{
  "n_layer": 9,
  "d_model": 160,
  "n_head": 2,
  "n_kv_head": 2,
  "head_dim": 64,
  "d_mlp": 640,
  "vocab_size": 8192,
  "activation": "swiglu",
  "norm": "rmsnorm",
  "norm_place": "pre",
  "norm_eps": 1e-05,
  "positions": "rope",
  "rope_base": 3390.0,
  "rope_fraction": 1.0,
  "qk_norm": false,
  "attn_scale": 0.125,
  "bias": "none",
  "tie_embeddings": false,
  "parallel_block": false,
  "extras": ["capped logits"],
  "init": "normal",
  "init_std_qkv": 0.0281,
  "init_std_o": 0.0314,
  "init_std_up": 0.0281,
  "init_std_down": 0.0,
  "optimizer": "adam_variant",
  "lr": 0.00172,
  "lr_mult_up": 1.02,
  "beta1": 0.9,
  "lr_head": 0.00697,
  "grad_clip": 0.5,
  "warmup_steps": 298,
  "schedule": "wsd",
  "decay_fraction": 1.0,
  "decay_shape": "linear",
  "final_lr_fraction": 0.0,
  "batch_tokens": 16384,
  "seq_len": 512,
  "doc_mask": true,
  "train_tokens": 147900000,
  "steps": 9028,
  "dataset": "wikipedia_en"
}
MLP neurons of a small language model. Each row is named by its layer, matrix (down: output weights) and neuron, and shows model dimensions 16-111. Each number is 500 + 25 x the weight over its row's rms, rounded and kept within 0 to 999. Numbers have three digits each. A neuron's up and down rows have the sign that makes its largest values positive.
A block is one neuron, or neurons of one layer that tend to fire together. Before each block is what it responds to, as a language model described it from the Wikipedia text at the highest values.

Description: Digits inside dates
L3.down638:521544534484476467479476493498502491499484444498495493513515467478461529478499491503482532534523504524509484494484492484467480540509506488497505522527503488494508530526532476501481493493489534478468471437459507512498468520516461506495509498500515519523499543512509507512454474488488484499

Description: Digits after decimal point
L3.down179:484505511508548505474533465564477464498490490472481451507487500471516513496488525510516476486474521484542476507484488557543494451495537496516490498501474527485556481482496529545514490457512507470508475506489496506503518470485546505489558482555483495491494473474487489505445525500506467499

Description: Infobox field values
L5.down57:503515512505524530504530477483522493536531503475492494502478482465513451512514517495459475450539512499483513457496489455470468477475471523503482513527456509526505497477464521502495500513502479541497495506498508529523504496454484492504544533546539550490495517509445514492502502473503507525
L5.down157:539487473491472455523483483515491453510499499490452511461562469494519484497505514533509493491509503481489527495534517455483506476470494511480506477494462552504488427494515517521522515559508495483472498493492521544491511522541544473517494494468535484504506489511520545509554493476540491499
L5.down274:494485551515549509520471521473495423496517503513486498485508538493498498542498477492446561480522535487472486454464495538502541467477519486508497476455470465484527470493494528488522504495458494481495457495529484481493496503517480492553518502484493475497507504530513503474480486522498440514
L5.down292:505508527470528489502489504485471552527519513475471528469518519491495504507547542493461534509548495523504561488536478471475465515492481498496517540530492497554489486509484489481493508461490512469479520473507526517444501503550494526490539499480514514540499498458506520482511533453479480531
L5.down478:545504502496499492480530524486483490474458538452530475466443512526463525485513519468532492516508474493503486493513489527528525514540465464501521506513484503517473476471519516498528469518431524561491549538475524427514465524484521501522504526518521496514509455505519475539508506482483495489
L5.down521:506494489522481506513505460544522512508531501462481527479488481515558468521451513498517511531521511525495505498436514482529492484455514476478485490527551503559486491515480532473453493467498529519524464519500473439462505495488480471534504471471469498499523491521464521521478459499505528509
L5.down551:561509518477487501455502478489495498514489525507501495516496530503450486502537539498470507496489477505525504516499501496525490480501511456494493501492555503500521500528552473548508481488501529487477490479493485493511450446499513536547466486528462472484526475512551478527441514475477487447
L5.down568:491486502522502530522507500519518489465517433484465471515491547471505494505474502500525513474485532495511501493496529483499525499507487512543503480508541511505501491496533518481494521435502510521495525518526544490491493454505473489505523490468506488533534499550503457479489469440467482511

Description: Sentence-opening possessives and determiners
L2.down118:492526485495525517493478533484515511522486456575479478506506500514514500488484475558488513487484472475508495481523532515463549487532517475507509551512534475504509515508534447531490494501478493481483487490505511482518477508519484486487513509479531493492494453483487478469472523524478499495
L2.down140:498499499506499530470483466467476634526507502516464485550511519493537471509476503480515523499532456521517491524471472527513523496460530500478443562486522484502498535488489479512517544470484478465505459514507516479486477498519482511475479502456458481502525530511511474482467486492508548495
L2.down154:506473502491455507502502453482476557509472483516558483525466484484501519547508489468530508499478518493510521451506473531493528515541491461514464514491527519495509503521510508459504491489457534453455509493528502463469471544492480490498488499498511504519500509522512504499445520532483505485
L2.down201:528495504508460512498488499519506471489522513516496482532544500506526473489502506501499491514532490511521516505543503483539550462493517489467537542476531531494528496497488466472477547502501481506534462477519510534556474467540504506484484515521479544492449496512538502491537524470504479513
L2.down428:526534502516458489460498505470494522494518543485533474467484507488506514523472484509487511523499511527515495510501513499480522507452484492445473548471460479521507524507501519470509491484532516543439495461485550515534469509475512527509521505501480461521472514532540461499483490522534527533
L2.down528:498517501478462507473440476487476478546484522542509510485500497485514490493543514510500478465510525471510513549473511536534475479472474440473518551497514502495481471504484526551502534510468493492511508487491557461507480506525520507506552509505484520536520492517506521477524521505517531493
L2.down545:512481473473494463487483488461506502522548500508516506522501509522506480529520482470496520509500505508501464528413492487509546520467506508517491495476513526524470482491504467490487485516449489513484472518505527543488542505531493531520455519464499511514487472485502477478414471506524544496
L2.down626:469516480482484504464453467447512541492456513502437514555451490489512499465504507447504514508471521494516510524465469466483507550519499516501496520502495517494489473465496471467508536493508453500465478495470517486490452485501500493526488512488498472505443524513484491499573491522527531543

Description: Clause-opening function words
L5.down72:504470503520517517488509474568496491470485461501483479516478501465469465506542475512539490495481497489502490534485499522485498451491498498512472481551501498503489498529513474470477497502482465469467520502501476530480495509483554492493505488462538511556476488534493458498475481520475481490
L5.down80:484473524501456537516557531484518537470505523536507531529488522487460516564509459527516512508449494491529497515443489514506489558511520470486500453511527488537465475473517495494479495475505487475480533495523531492470483509471495491498470463510476536547514492550497523502474511526501524522
L5.down229:519496551472531555507508522498504513500484474504493473487491510534501498520531478497497501472485486518484482485508449498507523496507487538538460510541495538504508476470546485514468562484516512515506492532512518508575488516528465504509520493483493478505505476489499486458528479499510484510
L5.down451:496464518491503494502460533521475554479471505503519515517483487511516475510522493498509472548499483489527499476443512468487500509495495549513514492488515479477493510485504492469449530500478526523446514508480488498470523500523502516541502507471507501528475490512529504518517488488505520540
L5.down503:476491465510514492567532493486473518478509471535450496499521519544512498518529520450505470474471488512522498506488527519469505469529512520511475508448482527505503525504498512474519534486526479475521486495456498504478493472516511510519461496476450495494456503480513488477480512520485494523
L5.down535:470531495513447506490497514479515532516507540526476489449498473536485460496483490508472533544500471555464465499536484500521470512529534493539489534533508479486475462491450504522503496540477503491515542493477505452528531529494475494499549495533445498489524477476488525511514471484468501469
L5.down571:491499497520547458519517441523522505459511488502474500473489511493504427502540486520511460514453459502503480512489525491495473463521486490508502508473460488488496520469458497526516474454501500466489500473463480508494508547510526531498505509470515509497492490535510497547500496452496473491
L5.down576:514515505510471468490526459493486461506530525466458470522531482523528423496523523516537506477465512525515546485501498500505480506477514515513535488505475463518471470514491510532510468493512501480487472487534494471494496501530489519501530497531473537507537519490498476435478495541519513500

Description: Career and creative work
L3.down34:506474498430450482507473524520483499492472536490485519492530446529499488487501517466482496487505503541459481502453517474543461505518501502506498437537512497507472508503550480546472521552512487488512497510469509504527491472479472462515494536529515472524508531460482525483495488469502488484

Description: Biography year digits
L5.down8:509477482536568528488493534524507456482537491440481466521464542505476510467500490488517543507504526480488487484489538501495487452462519494486549518452491491505479501488513509532503458498469493488492500470521543505510495479523490466526507528503511478513449499507493517508535525509484480524
L5.down18:472499530489509521537488439534479496488499454454508458489489543534506524503523527442504477466467480529499488504436472475478502510498531509511520476507507491554458462530480532486501486482512466530454532486526542498533476494521497483473489530497471490523498542495494519517430525474512511489
L5.down66:478519496493521494514514545543528535465486540529538523482465533528463528520526497506529453491513525515490548471519503475455505501514468490480509554497479472503492530468517509457502491505504500492496514500532516507494497463493486486497477473505443496478523474500508504469486519515485519488
L5.down155:543492488533490545511514477523456485520503527490476497515537490473503514553475497494505487531469507515513552462443476513487506468487502424491485458487503538505493524558497511484485528479508502498463500520527513522516496513532491539514517505495523558473459512481461557528472473467564484484
L5.down220:510511498512500531490520459513460496458496496519500464472432519506464527488480502478497479498484507495491546470510539491530518512474495489499498489511482495485499509547489483457562513529490461460453526525498531512496499464538523488476500538495472511536517479503480469480457494501517477512
L5.down254:497496466493496527507478459483508501442523480504504507510526494518487523496453513478482530504501503514547496477545515505485493506484538478533469502504487526495512487490471473500512503483510494535460488475460489491541452478515450521544534472487487495551492483556495485510584498513527513483
L5.down446:490497511541557458524501498527498526525540492436490495478482519498509487478479501492473474514483496483537456524414502452540498505504533525516523498506535503459502467480500518472482490529503510527496495465490514538479520484474572504496446475498529495507441490478523513495414527458496520527
L5.down607:529513451521492503508463503490498498516491490491515439507511536492453515528525475476486524552467526541506501481475491497507515457504487511536490490457460479537502523517513518500505514515494523496524482500499505540516533441474509505483518477526457499499484463491507518479478469551476485499

Description: Code digits; post-auxiliary verbs
L3.down585:535525517507527515495524504515501508561523514447482504484495503465477532512538483509520483502453526521464527471538498499511479447509466501514479524493506498508517492533512527475519517508501449509473493501486485515507534465518519504494508474490541483515482513471503484539565472474501511489

Description: Partitive of and name pieces
L5.down36:448520505511573477478499450495483500500502482477514494528533493492531510491522512476536483509488464521504498479510501497481466513517490543495471566463485483494468494488535481532508483532480488496523476493476517504485498482544515482558497482527550461518496545476482488477610469542547518495
L5.down37:496518510504500512512461475491491538526491502496496459472466484499499497480446476460482481461501505474504485511462501447512488547520478515512463544481503505462501523517476503539498556484550504500497475537513508515559505518486493494513518514538545531478449492460497495520523546477523504494
L5.down78:490486504541483453470516506510461492490518461500495479478502485516501497508463480482522476540475525504484501508485502518451462464488489499513478488481492520485497469481471462547511478529496504471567506487490533506480531502497469497478471534499510518479496512490467440524449492494491478476
L5.down91:505509489510489477523501517482534496497495510551508525507481441531503525512480538508488513502449520512517525494536487508521506479508485500515490479529453467510523511512487450505497521491481515475480492466523512487473466462501497514469544545529470459519515473488450472536515516515498515481
L5.down116:477493527536484441470513508490517532465512488524518497528510525551508472487470447518518526548450469522505479486559502522472459505543540492470506511505478469469468463474478474486478467482516486462516502479484506499513477484475478517471466482505443524482528485522502509484553507514511486466
L5.down348:514480485519515468485512506524480472533453485474573476531522478543502493477508484492488522498469527504498484523529512515472502515504477476509489487503488510485496526511533458452508492537506459555524479534498505512487501471502506469487487574529460509484509530503501459528512482504566477482
L5.down419:467463505502484471474538535511500551475470486569505522527499511482500496482465458506475486533529497508496487497515502470560472514489518518460509490507516502471514546500477491481492517461520495560478492462548497469504434543544516512483506489549503499440514496490535491506512475517490526477
L5.down499:513452484555491513485522545520478476521528537488526547483479460529526467496514520540563480484467467550466513496557482457517508518508517558498480523485510496473534484477502519498490482512505494502493499512466479509466493453521556514513497478508532503474538474491488539476565489483521515497

Description: Forms of have after subjects
L3.down344:522488520484528524551522499499508516511482476538493487451489503549520519520506482488466532509552477515478509484475469463505507436514516487512433512495534520474514538529539475487492519513487531535507470507533477511505497527482492532508458489514535482493509497552501449514454459500503496514

Description: Decimal fraction digits
L2.down12:523499475525460484460531516526472521488474527488480452476487524509534506469478504480489532503508484512520483513468568479474489501478519508492474498547463484485534462475538459505505513513496511499476541479490506546498495467452529490500540519515557482573450482505544502487474518477501487516
L2.down71:508472485489492517484521514527495547524510506500516471478464548471511502485519533543484477488471518472469488521500463473467464517560487494545471495536530501494505504457475515534497493495515496485512491529514485499508463490500505512543494470496493565508489505530532523490486522475500501489
L2.down91:503512443505467518565519514478484494477507489549489488540513497537481495546532480495475504514449499477504492507458483500506491471485512505499506514502473481519503493545515542498484511464515493509507503483510510483484466470539483482493483511555459511541539489547551499502424487490504487522
L2.down92:492516525527482459523492449502488407517492482514549463494502474482478511498497489516492454480459522448513488540551513480480471503500470502529489542482516499484487472490504471489488497512476535497517520479502510534518484476495526499496519495556552527526476467452491481491584490527512489506
L2.down105:491513545537522532483519533514514481544498507545478476485450475474496507496500530528483493493494531521503472506554493468530528503468515487511471524497525519479512525497510499504480533470466507531485434500521489462498512476519478459505525499485490511506525509468482504481600488461532513533
L2.down109:496489472510465532505515491494475507541516502527502499534521479493495505506526523535470512516477507488518513514445478504515532500460457500524499540472542530473474513502489489509478516478475515495508515532536517506468502431527509500529516507551460504501497509483493455495497510435528513512
L2.down211:478528486445513525491501488482495505497518481525576470483493492540512465508532504510486490503534519516491521490484502501484521520482493529531532514506495461513464498508526484486473471513494504494481519555475542515543494544521503499483468486490537471447480543481503500468521517497488529488
L2.down476:523508495478485456454534535520473466526499520530505505504512528506526537501513483500509492511521501508493523498461517490532529474434481501522527521532521440541492490521507540487489511479443487462535471515481509473484460443466508511524509540535505530503453457441516471530516485477519511558

Description: Function words before noun phrases
L3.down328:475515495527472503503473487490479524513480495531464486555497544459462554500523526490520511495536503526517488475533495536492494488516497518523493518511492530496553516514486459508480511461513450433531456468510514523504525498552474485510533516540488537506496472478498515496516518501479545475

Description: Possessive determiners and 's
L5.down41:542506512494472492522556510489476477486484444484479538519463524496501462517508472513525466489504499494498502528503532462492517502520510525562482465480486551513443509478512498482516499445502415488491497514516520491489512492506530493490571500495486508508476508483494542506513455523472528514
L5.down381:544522487489508494502487507535509470491450456442525458526500508534532513466477448530497482470473497489518503497540496496468528494511440539523506481506501507489470474501519490533508487530493465546491502510515512472504512481526531488513522506535489516513513495434495504483513497521476497463
L5.down387:484523502500496498478511474513488505518478464525490532512487515496476485472489494465492516527498564463468510495478522530496465476471511495496464517504532487504509548531530468507485503521463487514488509448471491490522506512497510481513508495522522441501543537498482478493525490529490497493
L5.down411:518534457443454462481508461510474507495475462473486504504494471517511504493485521509511470475515518521478466487489479466474508546468488525536448504522498478481489504518462544483525499519499480502557544497497543505530491544459493504516506478507499524463549454475498498494469490511538501532
L5.down447:460529468474504478503497530503477516550449461479459498450502477483540499514448512476485500492491460510506476508505482495499434526498498532481500499522528542476493496518492521519469554568492446488502458501508519509513536504532497515497508510532521475477509493500490512483501511493483524491
L5.down489:527539507489489481508479465548500522509461459506558510482503519480489495472469548469495519477524533507556464459539502506492497503516494450495491534504538506479515499514447517514499513544446447495544514468531528519501551508529496551547502483450492485501479530499484499506467514473521497501
L5.down580:538489494492463508460478484504526486529511472511467518535470499535496495520509511465468524530546544477495499523498466468531503514490492522507486513495513498505488461450535522473474531527509480493493508529510538484519469465443497516472519515504467483475499494510485523469535477460531489521
L5.down628:480542493524474472515481464540471481471507484482488485540514516476470512500515469504479480526472492520453487461550506524477501501506486491520474488524489491478471478449484522543513480533481469514487522482449485502501516499477497511520473494522484515494493496423529506492479464492492481544

Description: Finite auxiliary after subject
L2.down253:500468465523487493491524518507540506461513507522483462494515509492510521492521506498500504523531512536521485500451510493457542489491496478499490527476461486471462520480464548512498480499466555529476539506495504493543488527530508538562498496500481511512516490464532466480457472516501507502
L2.down306:505486530538518488496560533514512483502465464521514501442546526488476534485490501455456513514538531502503507438451530484497447523489508483512494503522486533514550487465480494491489511537518485525516529472517517518495493486480461476501489504504531516523493510496494515519467510489515531518
L2.down368:527456541488485471474525546533528484474485483505485522442485462518458484495530472500492517512500488511454526513484479485499495540463489508523497516483514528482513525518453525508477480490471465470480466493506487519473467497526536524489540468484503491511492444505507528518505471455489459498
L2.down473:482443533479474462495533503483480490502490496497494504466513510491507493552478498481447498590506532486476479491466502487513515523517468546497491511470516481505505486482494467552512500524464511468535506494495485532441498508495483547517504514502499497494492483529480459498496509547486501503
L2.down552:504475498507507464497561489505490530532482474507491520447490532504504494557524505512479526508509517540512507488460466547530540487527497496527525508480525511488522480456444522497487522511487471509479518502496521513498472478494499523475518518462503507487500524501504495516476473487497533485
L2.down561:500534542482508499478467491541495515498497526452454522527483522491529484498513459486471489478570462537476527463452512494493467508514484468525505511484546469505510512502485484514488487494510472491465489530509470528461504508521482516535522517516528507530481495531514532534508508500519501530
L2.down575:516484507516529520508482485490496529505481512522494461482508499495533506528510490497531465556486526470488530497510467497482489527496504491509528493523519519519545505478497487522510514501525487546492557459511509508524547501470522533477472420502489476488511499437481518479505467495535504496
L2.down584:507457523519522503463487478495488521454479483471522481468563486507510505513490437517491550492525518499503518524454505478452488528460492486498452493472483517498507513506503496542519482488517505467510545519516525527458473487514541542503522517499468473520488466468539524523523496515522507501

Description: Year digits in dates
L2.down72:506493511458500535498478468490505531499522518509490536519493538458505446527531485488492506519491551551498501443530508504469501515463496509504504470500491469509480536530541510496468523484472511495493478513477496485466487576490470477487538506489465543478483525534533484504465496480494550515
L2.down103:491511524476467480523448482518507467531530499504511511535501551511519523530471488475495467508514530515521526557445519499507499538536491444488490487518516505500519531515506521481446517541499483503519511507484504512577499529494469532525511497555485541463506490529462478501480482521499499500
L2.down136:508522520472495484518496507503476511484516448498461523505541507491448493512499493459524512522524482494513524516507476508532480496468519505478506490465482503475492554496514508490480479526475501497562473503502504491512489478502488492484516487489513449443462533529468501533576475474527482494
L2.down192:529522499521506461522493501502497508523484488512449491490485501513534510446510493518521504552487476506508533524469522498517488486466506509495533471507491498520503484504521468522495477521527488457515536499490485478487508508486510503501525494505521455473463475445462536468416481479502478497
L2.down248:502472480463525473479471512518520489553482533498515549500529509505451482492544492517500534515504521467535473516474526527494507489478486517496556517441532488490561515499486472499482497510447458492532487537504488463521497512470474476478473491487486501503450520495538505536493541511539508519
L2.down252:497493493531508494467429500455533500481483488548507499466483511471528460500472526538529502504501486515524479485513499495503513523414486559474525487486478507460480538486466529479519472492490525498512476513512474494506509549486496516494510511499494499477519513531510571547483488512453478446
L2.down447:478531514474514491463543491494525499447482463519532465523523515461480514541512461463526488497478507469536477524468516533516508460516519528506457526481503489476500509537487489493500445465493473467492503491503526500489498466481508505509496511477512507514512508512519490515487491501484536541
L2.down631:465499461474512476492474517490513490461541537531490552490511546517492545491501509501470477485530500550520507494498536482506502500519469513524490509531531476497512493524519469496488521477507472477490471511535488505513504534508486515484540533477481488497499519496509538526548500526501524490

Description: Fragments in names and lists
L2.down59:550525492495514492487548502459493471519498484482485484513518500496496539556516549487467470536485511502508494458482518512482477492528495510509478499520515510540521530503514461485510507470531517515502491474518507505504522535498510489470508482499528489508445507481479496496519481471538491540
L2.down93:530487492491556457478498497467498527526466501503513476514455448475522489509471487482474490481466484483523528540513504514472525526449494458484503512559473482498516488503475506493494450473524491441474497482472483496462531519497520496488460459493515519486471520478498486503489507432509476554
L2.down113:515523500512481543510526469510470529518512469508529503504517523490489526487511500516500488493465488492515546539439507475478508503532476507509487521477486497454449517468523487469459518535501503514505527486495481515526506507484529484492490442512527492458458523512503491485377485520489497531
L2.down137:483466503492469516520536519541500459540497502485480482486518502507511487506543545507480512510519527511475517526431508496476459549490493477551496460501507467545505536495519516439504535498490489511495520503487503501520493571525473503492491483521512513528513477535486476470469512437538527553
L2.down146:505531517527497497498491528504520522519469501521491501478480506453487466464519513504494516473449465484473483489429532480492499498525469539510492509509490513492514499522498440468510550460544498486481471514522541514506531554488499532520513480460537495486496490514485526503429499494501476494
L2.down279:512530495538494489490482525491508510502490507485503506454506541452510509486515502514467486451458455507513510559449511528466512499457493451550505485502513473507488531492509494485419574507491518523485567490517537491523477501515461471529521516505501491480494483497479489512553518505517528522
L2.down380:493509514500551520500485470449482526590471517486497496499473514519456521549512521505552472510486551468477527509479531483576448515545527511509488501499533541485493486469480486444507496488494503530507515544498531533479505532492487471504486473522492467495481540486491473515490485429518518504
L2.down411:475545489478504523457520563522451479517478477452464466504498463506503450474503493512495502539527509482510465486496500506482494484445488539517515459500523509490503480522499482514525515497540516506482507490466506552545475504491499494529472540481524464521490535475475484536513502492551491484

Description: Year slot in dates
L5.down20:486501496513490495501498540526520455486466480519508486563511507530491476488536482479491497461469482498511530517552487533542531537521484517522509520516485492535437498500492464502482490507493484543545505511513497520434485524538468518470542520500516491486534498519528493468496435497520494504
L5.down47:461469511516461490521512501456537484506504485513466489498499500474499434476456496477508530510471494473520517491503496509468463453496507527495482473519510448503502518558508490499502499525528524492496481485493503473517449454480455524462464472488441535472492507479484474544459520517544482547
L5.down62:500528520502496513511463491550473516531497504493503507531498518492512501535512542499487503522519547556540552505490472509476532495488460498532485508480503504476495481545488517495524467502478525486511485508518543524498539499522471539499501515503488476505531558481497521463481500483485508499
L5.down175:499509490465452506508487497509495521446482519537547496470517468480526495505460507530484571504503522464494531490473493527521447456540491519491481525487492550481495522530495493551512498526489450483509535526515500518486511479483500445495469499524469499465446506493506476490472501456476508461
L5.down273:511520522531531491492533524485535468502486560538505507497505537531505442490509506527501495524481517495490507472453500513489494473464489519491493462499495527491520537496494476529474566515487477496485542477502516465540484483486474482491467462495467502507529520514489533484417514501529465511
L5.down316:527465546485529506515508493507466505491511536474513483514534495499500459522502481488482522513514487486490525500484478460504509489497477484475494543484460509491463505477500491500497506518478497492531507515469507524512492456503440502522478501477450503457529508512477444500427499507496447497
L5.down477:509503499509467478519498475529496462447486457533526490506483476493503474510476483513530515547488517485538565505465484490477550502484490498481495513505440541468469516496497520516497554524460513512543509455531510470525492500473496455453514526492460526473507478447479483493509523522509510442
L5.down525:491472491524478475483535492502475490471505530515542473500489541513500495500445518529469494516500499510513470506504473513512516472487493483481519477462473564530482508493492485536494523568490538498497515477513513490512522462531450496481489526498441469486496500471511462470435555488514512471

Description: Partitive "of" and linking prepositions
L2.down55:522484454460473479456497532484482476531463472482493512541536486510521554478519544509497467508497496537492490489493529502480471517481506532545541515485508478508467476520538509513521518523554546496490502478500513515517538437516492493504541539448506449504487542500480469482505494507491514505
L2.down84:491491502489485501489515467472490491480478519510504474513522515510470543499476503523488511556493502510478502530540502499518460507521523517489490551530477510525506554474505495508503494504531439526456496496533517505483481484504496514448494507479509535517514510509536517551524483494464490500
L2.down293:524496506524506472479480522520482500534498495483474461450472494533555498451497480526519496551499487494510535509460516475469483521498493513495518479517517478498524472518533510486478504523505443463498514453504481512499487443469532474480534507531510471515479478443493516486424472488525502504
L2.down387:544572500502517522460497514467445521532481478515487511502496483532481488527498480493493541484483510502512496517502482486451477476492514528491509489438507462504536537518496486522535506480475466512527506490511499533423539481528508490505514499525472472456504473526457458472512504519493487532
L2.down448:558479486487479509521478440501494555503502483515498489453532540498465511521524468484469521487486471488505490493541509542517529490461505514504502533490488522501506472504505538443526488471405507448550479491537532463489508465498473498514539499527477494523537573500481529475526478514502515501
L2.down493:511501498449509490464541473553467556482496509493497529517480508520465534526503516457524498496506531494471545511452448494500473498492520497538470500494541539520492492496454496495503534493500495485532507515554494487500498481493502481512496519524464500463533496459488472538451500511518526462
L2.down514:558487461540496480504491520523506481506439513482500513481543463521563501479504551477500520502461474511487495505485488500502495472504496513519496467517517499465515503499503518508503511516524470476478507509493521500522532444483500485488552505499499464492459468489496481519481513475531514511
L2.down523:511486502519493491492504489486496523494477450483483551520504499542480445501490500540543494495486481516482483503484478493508541488473495531507500490533462487521537486538460482476503479562509451500477475492504488477534487462513480502550538467493496533480480481511516478482535479467498503479

Description: Apostrophe-s clitic
L2.down54:507521462467479499442543499510497460517477538507485519495491461528517479487520493503497470550530490522517488499554518492480508476503503494483495521490520475495483453478509518527456531501498518498536510495522499505523567487492505534498547483517465500522478498467501489512548462516488494530
L2.down116:472530539501474500475466450494522490501465477503516518456473502495514483536494523491473518540501511489541505526482512447498527481515464480479527496528481516530448494489456491471507529507508532497534491504488494499454509515511489501499517478494459501543478541508511543481489511498470525490
L2.down214:524509499480503440479526475487534464485488505518432481494463478487507514497487517513445518489524515497468510519456519464501475525514519513500481527501528494526428500480468504464525539510475554445522452516493460517539503507516501503525527507502495497496462542450489495517479501523529460557
L2.down215:502507483460499487466458501502457492488503540553454508519497524471481521468520476464486526503524519476485538490445528523506503523493486488545483523498511502502449474505536473490466505492471456466504481495504530476502532515462534493512547493483509492513531447466524509492462490511471522534
L2.down265:498472498471473501526472474521481516487525492466450513530499532504475506478505524424514501547476575503477522518445519510486494490523497452537495493461486493511515495462476537477473516491528487500496507492506521507464514483525510478514493516497487487493514531486486498477490452531551443505
L2.down340:522491455440505512507521525501493508485532499513511525533518520521494522510547489495473513515551542508481496537480531471516555498509506530503515531455502500519500544461475504489492530508512463481505479541508540510517523450484471496453501536485463484508511535489508492485552467482533529503
L2.down560:552496503469483524470545492493559503459530513477487453540491484535518490530517568481470479493552494481503519487518500516505515523483515503490490517455510470510473482524503493468493489499504521490542447497453469512508520507489516501511483570501494470485497531518514489470513481509492526465
L2.down581:594493501517486507488532475490517491510461530484484449473486505495511505519505525514520526515496490535515496482507526505493506465473525494521466515493473494498515507490503470538487482489458500476495458509478465472476457522505423528520501524469549491530513498488519467497516479503487481533

Description: Split "s" pieces and adverbs
L3.down235:518527509490494476511483486505500524502473528505472458486554505496529488457509521462492488521496487523482496496405523517477490472481518495504547491483506502511495497498494475506480486492521498478525485515513497505507494511491494525526502494485501461510500524474436499507383493521490515511

Description: Post-period continuations
L5.down30:469488494506492472497451468519534502483526448544466509545478475489510504500496474533544477536470478483497510468555507470567485507503484473472517476501514536523514473469504526504473480520475472444511459516511517491496496532496495511515525508542482523472510467449491492511571544508464487502
L5.down138:484514504482530475517515482465452525517500472514536459533450527483497532442544495467537471510515498574501504514459554439483552549480566459543510481500500468506475508502512528499483512486505492529486529487475522483505517424502501486486476522488498500454504465501486489529483465494510486494
L5.down166:480529454488440539531486485499525491538518521486516468483513506545481492500525484527468497534483463523475493463475469500517457536456488511519497517475499521505470479513550505512490480453495522505500512486501518516488482495545506538478487518501519505505518536505519511486523511494519520476
L5.down350:501502489466471531504494485462450497502522477463523508519509518492528530498487442492532495496455541489474550474535494480527502479518470517524488518497482516492520533529505495511536520467509455511506456568523475490478491477474529496460495482538550486476509461450475479488553519502510518500
L5.down388:515508511510479513460498459472473495453543496519485465510524521520494517507489472470503521539467510542524549532508479469510485517521492448512499487509476476502483484518538500502483524484451490501511479481447484470500500495456472515535469501508479480535476482497507501499480510530464464505
L5.down401:474474533476475466512518503530489516501459466499505459496465509497491490456521506517532473498497489490539524489443461475481500532464510525485468510534480503499501468519535494489507476503517516507464519496491493553501493524507506484509508514501556513499446469491541499466398497478518521549
L5.down449:548509447467507527489486484555518500452525450497502499498512523487509505469497514479544479520466521517496486528517510493511528489444514490479468520481525499536482517461475528495446474471457546508499512521523484484487502531441483513464465524505496512505508497539461525474480482515483526518
L5.down581:491523481528523498522480505477513517482465474496490470467487478476520513541496487522531509462495516488502501422490536476453490508509495533480452500495468501451438502480460514511518502438503476498490488551524549528498486485504502512534518525502510493470501505502480513479471535479538503517